Weights of a small transformer language model.
Size: width 192, 9.06M parameters.
Architecture: LayerNorm before each block, rotary positions, no biases in attention or MLP.
Training: a variant of Adam for these matrices, 256M tokens, 4309 steps.
MLP neurons of a small language model. Each row is named by its layer, matrix (gate and up: input weights; down: output weights) and neuron, and shows model dimensions 0-191. Each number is 128 + 24 x the weight over its row's rms, rounded and kept within 0 to 255. Numbers have three digits each. A neuron's up and down rows have the sign that makes its largest values positive.
Before each neuron's rows, "fires in" lists the words (lower case) most often at its 100 highest values on Wikipedia text that the model never trained on.

fires in: "on", "one", "along", "alongside", "ontario"
L9.gate102:123118143142131119172114151123141122163098174147117130120095105118109121169091114111132129099143117139137162114106130146110087151132129133116133097108080183129146134112149174102132119120138147132132125080146105150141110108120107088097139117129131089118134098084086118124132127173166110127119130105158101113132132118132061154163100153153091106088122146172142124140114130113093135120173102107127145154134135156154129104136142158150139142128157117107140068127110133147137162114174129137096147120097074099120177161134138110124149149161115166119159140166126114085131177120135129189
L9.up102:113130135149147157095122142151126127180148122167140122133126118114115154122151121161107128151167117154160167143104147120133116119139137142136107140144109144096089121142107105096098129141138139152091144157090147161136134125150126132128100109185113119146151130106109123163148102145137097141170093137136098144081103126087154130184122135166100161098111125090131112122135150110164080080149127093121090147112132068105087142140104134109135138158153148159106137105113148140157111101154153105094144129087129144122132173115126122091177092126146124126141107179095186089119126151102128115
L9.down102:116148131117122123124105150134111127117139136151143050109084159153165186125156196132098123129107134104170108120061113115120134119133144157133107154126110144119104119130127126158105160146106113116110109168135084126149134126150163155164145147177161121107170160126126119147127085098117154135147129102127132158107117139112155150134130155146116157120159156096092108102144145092184136129144113109090109134165117062166089109147104131136120113117136127120146129106110153146107159130124158077144105178138152163125127136100118121124138124119096117115115078144095148109096112125119118141

fires in: "on", "one", "along", "near", "once", "alongside"
L4.gate218:142092102173110097140131167146142176132101125123112087172116143077142112121103144125101135119178131070120151161123111167178134119151143140120123111140115113116159153168152109155111175141158141136123155109163103122122144113091092148127144132165111106161103126117164110112090115125123149131144154156152145129090143103109086151172112153118133146116116130118146121087128149114174126079154129125120154139124126125125125123084130159070149150089137173138141095110179118095157144130114120112104125163124084094143127124105118111104139125143127162098127097105089123110120093122124131169
L4.up218:135100136106153103134082174134132133157139113123136112120149092113129127108130118104085130128161087131108125089093142125140159143164128120134100118145105160112128126153130102113123185148117148094127163124137121133123122166123103162090105192131152152126125143075136174183157125133173131141158133125122142132150113112140142186130122112154102126100144130115116109142185172130129123075091101150085135073112157098142128131092116121091163104140115121116146105125133150078128164136146168099120121147133086143077158122119145134118170134121135125112094149149131152162166106134108134138
L4.down218:131150158143146122136085143161134150142152111150126122091146117133131112109122126118109136138132073096098142098091129083134141137127143151162117109126090178110087096147166107084090180175126142145096152139102105135137175119111116154130140136126161152108150117086138153149142109137155118161128108100123132106155134151130101149129115105124173109094157149141116091109141138090127117115061120151092134093126128102131097124109126157108157120175149066141112104112136164092124176114129163102103144148100109152132165123120140164119149144075146136124118132131110154153152109145132111162

fires in: "he", "she", "graduated"
L2.gate245:149117163158114130129180094100125142162094156148104092148123130151149119109121117108115151121159150121095149155116099154093107116115132132124136115183069105133156128133076097133128135107117080130151124121136133102119118146099168114125127177136148106152145100114097113100130107151130153154173133137192096130118153134144126139178122127112126092163099116119133099126107186094139139158119152129142146146137174122130145105109154148093097129115093156099118158121109109150105157088111139141128144088156115075120128143106138098153165150152131122117125126153162134146102148180127096172
L2.up245:056154131114163116099116120112119142123111119122143108129140124185170123116116133128134162172138134116150112115094083139135124138142098120114122115129123107129123147139106117094168120151115151080145129125199170150160122125097117164104162133124142111135131120159099152135152102129112136150132130131141124142101090092096110091110145088128113144129139127122131127140144148109118132104101143157171103158111130125163155116161120102175142106087115125111132151117165125138113144182115095149150135129084171114097144137138142143146129061157113144134151117159105136172057091138184107135
L2.down245:096138055113138096115136123132108135152159102140142147141098120159134117143111118147122129118144142139145142123121144155129110145124083146097127134116132127097127105116100115085151190143105146079161139139163151147116132125160119099102116131144120138130142117100116141165120115122151149083135143112132121143094098083104122084132132068152106119138175099182115124133136113108153176132114142155165167175087139128139138162162133137182123117096133155102108122134189090114143121166125114115130125098084178144132113106125137124132114106094119139133108154119089128168074127140156096154

fires in: "it", "italy", "italian"
L3.gate379:126105090143148121133141122153149095153098123125099096149140114123147114068127124110163168140115112110111091101125101142125099150120109100107155159196067150150113149113113134109154110146110086112146109137129122100126125147143112099207139166120128107158133123109133147124135181118105121157148079132133134135110102112130094118103131137149111174135131160116147120166150166142115095118122129146138116071134160114092144126115154099129103113088158096167130140126141116114170095133145132094086146138161071111103145147157156122128149134126139140093162163134135139110141149172106152128
L3.up379:068123080129154130137127117117105116109127103113089152122121115134134073158121114124126099099137135129096107147107139171076092086116124092135166128123159123122115153111101104170153115135139161125153101176135141127101137142143129115153137129150113101121123142113041142103110150106094142151150142101151158156127123130161117161118157150163140124116116101099127134074103172150112124068133139117145125137163164132134144134172154095112106144104110145194122084117078121123115137109125119105142142115167150081145111128125145160139129150146090115152146152140125117123126115101100146153
L3.down379:141107121133147131118145120163129154102162106165131136134149132121134152117128109151129082122104111117110123097118174122159091150111117131104111125145139141150120178091171110105132169125147138124121126095112145124090131125157122159182133102161106114112127075140109144134129132111132116144115134115120136125159104096130148139105161113192129111134112108149086166138085082121134122140136133168143155129076134118125140118119124091092140176102158111099150139130135112104118076130116184116106130127171135104107116131127084128085157131235102123139114138135128132152109089160154114152

fires in: "an", "as", "animation"
L6.gate208:156120112115111154121173094094123149093133101150130126137137097107166120079097134130153128138120180105180142149104169133117105168137153117121137088173096139128136148131153163135140106136109125140143147084130179098158145089113126136107146107090157140131107142114118139128136091141113141104093128115140103120140206136137157089119123117129095124171096132182086145147124139130145132118098110141103119112133110140107120108112131180115128111129117154118090103112103147099123185105146108113121138103128091123100129158100131122104156117129173137137118107093122134176138201120119131161
L6.up208:156092134132185104140146172159149168155155119154133148130126124145124158132110123152107151115151174112123140108111159114162164124147159112128131159129131122123107133125093140147135114135080149114139131122090107104099120112143133124157132168146145138109129147107078062117127117141136119153101092137100156105120106123121102131091115141129111130127118112125155185058160152157175120160124114077105147111091101110167186088104157150125113140115102147108150144134154094115144122130115097140116128136168096166079164123110117120128123153124092142127103148132155169139159099158131100115
L6.down208:160164087154128150135163115097125152074107085150137153139066125102120138148122133125134128075169169116131114144083144110156104177137125102146167139118111127120129107129097188122115102165147156160155150113122087113126118100109129156110124115131135129105140130088183126144173111143080140070120079123126123118113159128123134114144117121156095120124104153123155123134129137116173139134099145123111138103136115144106159147114121111089146096143117119136135112117087176114117181102150154127125132148140096090134145137128118125111134145079126129155116128136139129181173146081123159143

fires in: "she"
L2.gate130:138104092154117121115138123109154116138086130156081100148121102119125112106161136148110113092153115130138136149114101174151142134148123108129135107172167129166151169107104092104085152127090166120159148139142123118138161116126168138152116109133120093136141123122090136127113144148109138127171133177105125157125117102108085146147097147136115118111123092101139155132112201137125097127101170136168144078169168138115104124142120129091075161130123136122105152183165129154104134140118128124131121119194120113083133131085123121129123142160125154112101139128121126126102081167089112137
L2.up130:092124100125183112100105181113139102129147130172118107093123112132132146123133117138139137118140147125154106156113103157137101145143172137101113086167123089122136155154109124114150097107116124135149116124158150125120090149129111138107165112113121111131177109112088100119117144111102143079073143110136127099134138141096100125115118149147128105160137091096101171094110165139138073160149134152162163139117130161059146136110131111160102176144121155168128140159151147101147122178093103124170084132117119154149150128147134122121142121149113161101114133108082155149152102147113111142
L2.down130:096172073103172135086120165125137123116135172146111113128133113131144128120117114168072130108167153137127061132108141155130105125129165135107151096172115074194138134157108125096096120134096133141156109131154151141116101140119146141126167150100117127136190086098132140134107170128093115081084161125119159105136147140108117110136104156133101090109123092110103164155125138124146089161133156120130128150130140136104132123131129167148101168130112153139111110165154171106140105137108104133149107140104108146144121149160112134134118128085140157137122118119136104105105095166131111109

fires in: "it", "itself"
L3.gate80:141116126130161159150096097131141108136148137132129126125134064161144154105116123140072166127159138114073166127156101126077130110127112101084130117138130139139101117077122124139134129143121173135128120133167160159102158148158160124161089138141085095130150105205228134139083156166148125125105127075128141114139145125092150122152098130128117107136138113120127100116143134157099140147150123136126148145129159113140092149141138163117128147147115107143141171120134149110120125090150080141117147125117097094117113125148157107140155132122132136088153151118130116152103152110111147138
L3.up80:113131147125121142125149101139134160162133098159121091120114086144144104131169093141108125133110146133089128134135091180135122191156132092108134109166151093116150133107122164163157135130078117176112108121157111126128166153121120124152111132113152088106124118117178122157117132134101131096122161131124154147174145103133124148129146088131147104093073128111126093118115111162121084146134189113105119113160109150109132154138146115180109108127118152138086106078103117082147108161135094116069143134171108144122103122143097137125164090138119132122146152099115126132157162132116119132
L3.down80:103191177121129116142142092138125158140168109134148083159119103146156124109181113132125095098096161170056096137114136176097086127122130102129107110158128128156124104124113133124161170096130106122113117102140157124124152124102128123156126125108130070132113087155156142144103181106151172093122157120098181105147135132119101131129140093132132117116111126125112127107129145138123152129151165105121140105130109147114116153129120100145112124140119104137112133071110126117153088130101092115099108129178142137141136117139103160139197098160118140097145169133129142122132147110171125129

fires in: "she", "he"
L4.gate114:130099088191149080152139131109223132127118119174121125155119098144117125104075118125093142115150156108141145134123121127097107121095143091135140142137119148142152108172105129089101130157072105128143101143150147133139145141112124093122103120149157089129134103108133114099137114131128135170132142128146128096140138109118109181104124134078105134153127115144137114127125176123165113160098146172158114119126166116055150121106107125114096125140144148136128139124153145105117102165143089126130131179111126092142152195076139129139139140146117120113137135145140096104116147143119132129
L4.up114:111113094136161133115121194110106122115144133156136146150122150128156131120152162114082130108126122159117149138116096137099127131111129123117176113129153136128133117135120085124114126141106131152172125094094120180120118172157119165145117148132133177136160092113107117152109137115150119123154108116102120161143064094110126146112113109169185085142125127134121118133127124191128134132143124128130135137089150179163152136128158153092137134082115140105145111187120160099118137135074119122130089143104129131151082144120112048120116142127127141157137085136103135069112110129135138114
L4.down114:133130081135194109086117151116150118120118138161124119151167163151128101107124141149079120105131160135117132085117129134109124120125151140133164096165140096141170110148154103129124131131110134151142119123146165128119136123153140144141153143124121133126125050081118136163106107121113105156140143116126149141144114112107128123129103121142143123118127073142106151163119101149133093109101124152160122131127167122144132108117115186114152127101148142092119090150141164099154097150109127104115089166068124133141118149140114078114140126052165119185166123123097162106111121169133125091

fires in: "an"
L13.gate293:117118129098099149145154109125139179139133130094121117135114116138093164110154139109144070162120151103099121159093115156084146160111161108089139135089130085107133088113183162138108153147100128125110074122187121114129133104114118129123108130120125134135104094139147118122154113106111146087133129143152152095167122149119081129116094113091131105135121120171122127085142139164165150103096129140164123124111099135160143137092118165101096156108134060087091121091160110133114148154158137160116153097131154130130120134103125151143153123140178149132117126156158153120109129115142112151
L13.up293:110141148126165147119131136132123166138113116106120101117123165114134146085096102155136138119112136117119155120156123160141167139132140116101152144099092160135115123095141141155134124136095144162148184156128114123190134136154151131167061119097139130157142145130160130089138156164122116167122139133125122104135139132134091110118079129087141100150151159115050135147117115128145103082150153110127105147131088116127111130116179080114095125168130113136119169115113133174077143114125105099138093142123134130128112123130130126120091171109091128126149119109102136142093150135150116208
L13.down293:155166104104107156119135095169182121127139147135142126134127127128146111162101125128166071180118148161154121156141118089146130108128128163084128154133139130102151144125120144100120117131139169138108169117142164100087112131111134134136141157122111133116149123130123126151102110123099144122103122141117136171132113108080143110107135147139108169101139104102101082103100115161150098135098124088107143113134108120109097196077093125160103133143151138157143143116136181117146146107138155128124144114095090080119135151141116114133129125220111120108138122135137173165145160089107131130

fires in: "their", "he", "his"
L2.gate276:133131128190119124136149093120160174173119113141113084152115164112126103114160098119095138125128132133107158125124119147121130088107128108122134109144100143157136135107096130148135115106128093108146113101158150146136173153109175184134115115173147103164134091077158143150146105146134136153074134119167115137168108126103113132139122106130102101139125118162112117104102130138136138147122131115142052164153107126135122094149164172170108129123138153105144093120137122128144145135137116187085152073096098163122126154159114161140096137118127175123119132145137113141097092132142093129
L2.up276:102075105147079147124144074113145128134130168155140112142126157110149124111172127126132131094162124136103136132105150123120130105122115126101121131134128140134164155113079091141145161110124119092152144138162175099090183129152132170115144141137126127176178123095125141111112106134149130132136150132122105129116100111122100133175126088130119093138121074134134073148103143108112126111117159116121084161093143147141100138121139139137155088134098130090107149140124142122086112121155106115072177130146109072128116169104121107186136110110128140162151133144116143129110117179140135170
L2.down276:127084122154135092079140131116142124149133130174125108164113148122117089124117128158130126092127132107127125126137174157053127112068139145170108150121150166123119112117124103108133166133143146132140110141148141110100149119160100103098104157115126115132138117108153123160079098109164156146158130088146083126097115136120092097169142141165156142143128049131120120131129156111156152098125122100137131155106132104106147137153128120123161124126124090124126139178111108125161099160152121134140141112106145132154113161112121085160127110031133146150151127123128157152117151110118129143

fires in: "this", "it"
L4.gate61:147155115165130137130112108138152097103122128133100173104131132117114084107117132079138141136105114127111167142170185138147141187154146128135127173135126106120161131126148138133135142102154122123106116101138130102095183120115128116147122133134123144103124106053123154158110138182093117168118140092103137123118121102104148086100082142116128124151122110151077130091121103175139116119144149109176091176121103166143133104161118138142120143071154144153075116122144114137136146127123120127132151155101096136110143136134121115155155148126148131129123145116094135115062181135122112166
L4.up61:085125171122134109146137146183121139146125101105110070107119118123158171126134117134121111101158132153114094119101125156076133142119129147111127129145154150154114139167051128151136163155106140140130133136130098126097151139110108153161103141124127103085108127177103124126095168089147182141173129181121100107158160160122143112153110099147118157095104128100130131139124150149107148124073154154130113105120123099121136141123156107087116114153153150053133139117162094106147112136128153111130139123140088122142109092149112125121136092119139075147123132124128117108153106130149170126
L4.down61:115125169163172088134151125141144122113124124094100131111107150096153126092141097104112115094146117137104161138176129156055104158139131130131111164128133151093132135125089133136128182129164136133115153110168170134122152107129118126130123137136126134109091114121106169142131135117127147177123129152122117092111105138133118128130091114132148079081107126137142114118122142154105078173151155145168092123088088112137150140113109135116126104129138120131122138101171080075142136135117164100137110139101133143135106123173095085149184147191114147113136136116140141127116134100162134183

fires in: "united", "u", "us", "uk"
L3.gate110:105114123084110129073119106149109121112102113168146110162117145078122096148132124126138111162150096123128194121198140110133125101150145096099123113104136121133147138145133134121133140126119140102147132147173082093118108144127113120135144128130117088141143173132118087147108161142087128149124121125142154125134105122150109130164144167158159132121139121116136096137135148163175108119073141159056150101098135160119124079100149085094120114128172160133069093157168133125126144150146166098097168137134118108094129132129112133116128124146100176114107138121125148149133140145145109140
L3.up110:147106117094146137118124155120150173125114100168137130130098137103128081151136144161149101135152092132133146093148167120111121147142133103117163127104131078129165163135117117063144167132127167144133139136134105108114087169124112119145150148118124073125104151122082113131120147122145138085134081105109204155102103104146089121138116145148138154121150115124124099118152118159165122136090096135086159141102157148134172100122164099089147120153173162143134128168117127114119148171131127112113185139127102128080131126121149140099127117105146143099123174130105122155160109122131129128
L3.down110:122141095107156150091125162113149134139150119156112143152107140072134099187148092159127147137153107159104117108156115118113121158136129093068133107091149100109161157125144118083122163140130143138129131094112115122122099125103155107143142134115110119139123155131075099138112136124135126113116113096138176143121120135120116125164143145145162172112141142154102083124145105137137099153132130134092170101140120131153123111120147130080168092131208140116088108181113135133083151148111115113147152134143127131124076110116176114113123142052171110134131144117140132162121112134148109118

fires in: "but", "species", "transport", "due", "transfer"
L3.gate81:120115104096168144136144138149152146131133151146124146124126174165151075112163115116148157112141117104128152142152206142106129145179112125131132104122115127133113140148114121110127121140150111125118164158132110139097146165103084114125087135167144127123104161148114093204126121105136103137120131116104121129120149123111114083148085131141089135099129102131067112150124160131140085118139156108130105110147068095121157062127157159134132155095149113141134129168150121104155167116129090131131115148119163139187092134146126136132116131109122112137167108066112137144114125151117123109
L3.up81:121126116113115160124136106101153139156117161121148133150105135142125071079205119125110137095126144095095144111167157108139125122125133118112146111166116116096121142087115099107107142139144134116111179218141096107099161114159125139113102151153132108082110184128103100168143184134092164114117139131173138188123121103090114148131100131133132143130113098158115102122150138138113100161142123125137092146134079128143093105144132121120147158143117131132137148109137141129136126085161121151144157159153105108128136147129070133121166111107135121122119131112151143130112139159149157099
L3.down81:123115035115161189135141141130174139132120150113120141133115143154150115112156117127120143072128116120142148153161193151118100125123126101132095103109106135132129166164127122128124103128171113123125162152124125102103151138138103097128127109168146110159090165129130087146119161109133121136135147095111122117086157125115126099149081131149129133094148112121086129148112134149133103120162141139161094137103090113110181111128117121139154156105127150162084141129158140120151139126123058106164099109095128111172124137130136156133136123054104133113169118114118116165119106126119129115

fires in: "but", "however", "though", "or", "different"
L2.gate289:102133122129130133100150106153177121104126136143153092122133138128137103102103126143127096126097095135080125155096166134148113152138121155141143119136122143162145135123154104092102137096172126131177136168145158172091155148092125128156098128123127120140100140108121110156109136151104126136118131128150103145116098132121107145136139133142163161106112118095105118109157090112081165096104188138160079155136093143124171168122131126163171148103134126161170141118141109154130146141136113110144144069126098113123089147182100154180161156134127137131081114114105164123107107153083113134
L2.up289:124104134138143120093147072135133131143124079133147119157131126167158109078186077118120133122120121172104144152128163155141135115125090156118154142164094102159143143103140134103101135067115126118152125137097143145079170159118116130122103115146164112110087148107140137141126141133157169160092183129146126144107159128119168125114106125127143126137127097134083122105143102112107164156114165141138066165117147143097146128121139107165126121107116174160159122135136085141104118081136117161139159085135118105174132121155121104145140142117126126157119131074117150154155113127133114141
L2.down289:113095089136154161078149121185146101142127124110170119148116127146163103101166132108092100124079120147129131161133167160157125099131150149181142116146135127139125133114164104111128124118128100114146159150104149144110156137128107102143093137104158098141106147128135134139132149120138152167117142125168105115123137130119110114118109094138147176100148092137087131104152093119105170139123143143140075150139129116140178145144118121162160119108139142161138086101116093129104101099135103145149136082081125120145119132181098124180140108054105139162107123092129137126117115139108087130

fires in: "on", "from", "what", "one"
L3.gate25:132107131123127099133141117164126102100128144122159092164126141149136124112079158116134144128145142167145097129115134137135131148136138067145106110177095148091109105095154128173095135146138094146162134145087154090130155112130138132135170113168117120116122125104123096106152085116147130153152121129128123120118157117104139160108116127083112123105128168141125122069136106118122122095141104142120137174144141146173043127104187154155118134120128144111168127114128163126107141095200154091086129145134148101137136152113101123126165125136145106161110151115115146157128145166095116154
L3.up25:161156129117146123082133120120141124176142088161123116117084151124122152143140137110103161115122127123129162076068111111145123120159132122101116155139147125138131080113102097119100137126096124160104132097103112110125149171142157125116147162136106150184155056101155111073105143122140171140131133130145136159123106081094107096138108143110140131140117113136116081112137122083122139136147147123164129103127161154119142107087124115123166165106139177140125124104144173130137146154138143146131156113157101113144104118114150181117146133145138134136129120126142124113108114118197066162
L3.down25:134104164154148142137124135175129098143125150144141094173110128144128144104071156121107111105142113117143118096124136135152118127123160077148107129139085127128052130106128136137115151145105113127141150141084127119121155096157131123143153118141114109115150124106166107115165055142146162162178139116112116118124128115111146144099109101137132093125113178134116129098139138128145118070153075110132157147160125114168082162096161118133102143137115110128122102093102143127138163154156116091127124133119151177121126162131120130110126095182181123149117159117089147174106138144114118129

fires in: "who", "whose", "concluded", "whole", "blue"
L3.gate277:139118132144080112122153091135141104102142127130138140162108078101148120131136145125127206126118124125168172118135115101148142155171160142111134129157077110163096130109093076103155155134145103157124121137151083137113144117110157151112123132153121127155172096118169110102113097147162142128098135143114125137115106131122145144129123198089157144124122136173120112158075083153135090139097137123090172137144093147128164110105118137109150131119132086089107091144159128117106165150119138134145103126138117117164105149130126131141137154160156143143141149144092125123088125144133093167
L3.up277:111121100126128134105100127094068104157118116171083116158120135135109138129120141133112126121098129087119128143150145102121119127115089105137126115109146125145111122113151139120122134126140160121084141138122112112153114132124148113114104194129145160136104088110146157151079149155074129134160124105119132175123110146117141077157200114141156131152112121152151108174135092099139120051122174147124131137124131154120096138143076130110168104152113127143113152121129156099189129125091094108124101123104117137119135168126093135147170146129146079157134113092180127136125152117136109122
L3.down277:089122107130150136123115135104120124163120091164129137168125151138126114134137129127130110113109129103127122132139142129129151107129058118146114153089119121148120089152122140116178126126101134146073077114096113125158092118102162120102137157116180167162142121121117158120118147144144109142154129128139159144129104115092097073161161130150162173142133130121108128159150131085131111106148156123109087115186158132111098143157110161116180116153113092143120147102113135146156144141098101126102087105144132106096156185105103127142175128155120082126136097140162127140132130108175100099

fires in: "an", "isbn", "ann", "angeles"
L10.gate88:108148128100127094145131108142129158112105117105144097165111140085106140115111141136142122127162101124155124150105153125165117193139179104154135107185130116153100145102145143124113136091101117120135161124148137134128162142070120128136089132150165149099134095149119085166152129139101108094112123140130093097156091125122121129108104138109147133130114161133122121122160165155120152121130098097115145148118085120142146140068197128122099154108151095144147114126107160108147173083124185128110176136132105147137143130149110111103140132157116178123123077109148123132160162124115152159
L10.up88:128150075127132116120136131108175139140148134106149145100121156166168118131087144140143137151135120140147128106085137170112102159134110123104157174095115148149158148098095150145103106150132116133152165106119118152086135102151119148114111137136109137103114127134114176092128097160073158114149102142140146085169140084138110138127084171111125133124091136146101138096127162119138111149123126155119110096098130145069119101105121123071088114160176145129149134152126158103161146129159149108114138118116142109103129165126106106134139141136117098104117099102149119171189090107164151133
L10.down88:127123116107111138126139113171122112109109102140190142112137120119145105130086127129146105120164164135160109151115153101126095183125181096125139128109151129133104141120122150152107089143096170151168115101120152122126161158110090120143087113140134103152130126163151136109125148126111130137108157143111141101140089061119131127135073130134143140141093120137113121107194081153161105120152144099143145155108088133098144112116154142080105153170147113114100168113125129086146136111119132095136186126117068101105131131128115152141153114128140127160134136166141147138159124098095117171

fires in: "she", "he"
L2.gate205:129110130173117086100177124065156110143123135139099104182139087112150071098130094128121140127168097158121147111140099138096120154150119106129170134147135111153155153147136093106115141176117105104157141154140112126124157110103141169117116141133180101138147119122138128128100096165155152156155101125125117142143148113159143124127129140106119118109125102117131130139126173101134113104129168169142122131138180139179107121107143171099109099108122139073107132146135136112055127145105110088143155126145125082107112143098131110153151152097126156150109122131145150127073111152126134120
L2.up205:099123144131137083114172158097145133141130130192128060104141157150166139126129102128098148107138115153163142102097058155125127163119115135110120105158105098142172128157114098090123120110147120151167103148120132137172122139123124138106140109172147111145133150125123184102140114137155160132109102121166128140105092126125153121177090111119118114150112099109147091137117139136150140115099151140171133151126154137154140142120136116127137111135155169106066119116150133099116125166101106161144122101074113124130130119143138165131118138119133126169155131128137147175064098160148123152
L2.down205:117141113155134163097170129105156145132083129184160112167140141163158099089104095125112124076129108136150154118116123122122092155143134164157145112133080095129142132171136089090126157140136092116141116110080148166149137147134070120107131136136141120135152094121172141123117115112100134119138136098158123101123103115140160100154105110151124090126148086120106144139108157115153132135104138138132120131087129138110158141107146119138141114135165132126103117167153133083144122167141101101132094139107134147149134142120135117140120142010130133146154115123130147158095108168144106130

fires in: "who", "which", "whose", "whole"
L3.gate365:120124159119141092108154129130148106108080129083160109110121093130142111066139099120119152118138129135133168205156126132148125121149127142069130155152125116140114157120072104140149165137119100105134167136139132124146197130124146146142124160155109109144125133109145145124120114162142158122119132110123166146149147100116148091147102141134106102147160150099091100105091158148130163150111144112141144128139128130140192101136116145114135122107153139088134157141130153095144110136133094107169126132108112076121109106102147113129139116186103103085081156102133128157131137121101078154
L3.up365:086125153120144142090130161140127112133100141111139120114136119140130149059116119147119126139103142122142088140155122156161135133151077152113133128131133114113118161122152113137159164151111108121085143155099172122176144132141137111130070143163130140123125136091129171101119189141139138078146119107117150110172139124084144143127123112168113179121155126106110068114149130101145127169110143108111103111106155117139175130115125125119187155124135136128110114133130146101110091156125082147184119133113151116123135140125124111163115129089108085115071158085161113148126104096103106133
L3.down365:082128128120142184119130149140119145134134103162126136118141099129121152099136106146123100090119152098132099130113080126143124144115126145144154102121112112122117123154165123134139135157105118139066128096069170145168121135154176100138102163155155164151124118135131161141113157133106115117100121128121135100173111102086119153129140131148090142129184140140111138121095085090102106147122136161098113100122139134128115140126116122135171152132149134126136107163124142115105092136136121138126098129136160143119122157159112147146120150022163109169096170131171141138090091122123087146

fires in: "but", "however", "described", "due", "because"
L2.gate194:120064113145158129097154082150146137164127120075121120120136155171131095132163106159136145101121125123103145133168133139116131153124139091102151145156119165124128148142130121138125122098116118111125141134117145115122140115116108120146116168141156064125080133126131133165127133149110131137150129144114106158119114135130072154125116142136175173107077147116132131145154102090072132151073148134163105166134150099143142069108115128157129127118143150122144153165147066125111126151123133128110152148139134132131160144114137121170142163115112144113094100123100116129047090154102132167
L2.up194:171118123170131103166113112146150134129132150091075138092153148149127124104163101112136118063142123110122114137112151139166158155135122132153171175126111118149133130120126139096107116151172097128115155121119123163121134154114091126120107098163143118133118119104128103127119168132145116154127171096134103164114113144155167129121077168140178135158103106139113131142141107093100133119124175088145128189152114116122127079117128151148176102154112114166126130114132112082087105106102136145110139113117166110109147119062098159132152113108120122159117116096128150131120081129137098145
L2.down194:139136101150188128096118130131132110148163123075094166128152177184139125114171101134153113108115117125104120100117146158163140122119124149131123130130157093189129097125127139132127100109147103080117176139078107143129138123139082129130137157135133087130121134117116126128108158141126129111132172127140111158122100149133114153120093152105151153103122130116110126138164116090118134102120160085164097193118122114091152103115119143154180110158127120173140165120164111090091119117098155142126118115121130123122137136081139168124148145073096110173113142078108111134133122115147144132

fires in: "he", "health"
L10.gate98:113128158128141137112182106144107145112088135176153139107129151148144099125139123129118147142114172141134138152086089150114079134121131105106151148127124110147148134146120138119128108174112105131126129116165136105141158094116124169144127119120121081120112107166110135101152059174104094150109104140119132137139093149124110141143113123133107056090091140151132142164101121150148131159116114100148140131128132099130135103169164126157126136100115129108099125151193136116086107150106099140086120142090152121148145140137132112128079169142147211123142114159133134120106113172102161118
L10.up98:121143125126139161096104156119096109127116146148129155135169110114143152110142084138107127120121138127140131132123121124184093146110151109118137115106164097091104150152127137112181128138075105125133121113121100129141116129183091118146083133167154117135168086141149141128074144133113107188110108122128103133160114144110163162159097138175137118144110116088101120135155097113148127140103191122139119125139116131150130177138158134161131157116168151145138093097109124095095146165097099132092155145119112106137119114154105109150137119100188090146101071147148105146145124139139110144
L10.down98:090162138154176129073118124110135093192164117140112119167113103129111152077102116171104134106120128107106124087132107163154144101113125136135141073112143075137110152138117140089117133146163131126145071136115140104157116094148160124119151132104159121112152086142140135157068129114149115131125113079141157125176103136112130140094105160136147153115151134129124139159121183121130134181112182148135092169089137142132157154127131133155119149138140177126147142108098124089131126139100108107102113189098124124127129147141125108156113128130129127130121141106109115140151136130118102108

fires in: "this", "it"
L3.gate10:136148125140152137120155077146166152121141077114156140118105128122150163068111093091156152102143148126110107134131129163126132167124132099144144170102148132127106126129116141095117158099080132133096119154115124143115130169116092153131156169118117127130115152144155127152074115127134141096147117121133152089121068108119184100187095132119123109155107107179119125096148136167138139171175161097155132128119145122114126130126150125137134123115139127111157138129127115147132134109155162143140154125114089119125121112161125085143107110153140057069136098099091164145102117108134128155
L3.up10:127116142127131152171128128089153121151149159095121155136120134119149142093141124134133106080124140156126124143109146143099131145115154135119122114188107109116129114115086143157147127136173111154125128136142141062100113129084151099156071124123136102125110086074103160133107157160108141204119131151158130097098141143124153111121120120095089168112105153177141127107146153133124135121109133127128119094129102148167170113146107121131134146116112166174150099098115113120160120127156105090162164088127099127151110137160100147190140139119132117145142124117171160140098125162122101142
L3.down10:110130207154149243104103118139150141120144102133140147128082110082163140097125107103108111020149122151111125135145156165102141149132168153147132141152127113112116141135132133133110135127132130112101111166174125143121115139086134103139098129157136155179097137087112141158108115134108131133085137102120128104099107135158138149126083099110123134110136159152115134125131134141106135133129113138151112113114141120137142127115098153134110122093157127142118124118128077145149109154172114103138145111123123106096132146193111108140134132113121118126155135100121137141136143123113106163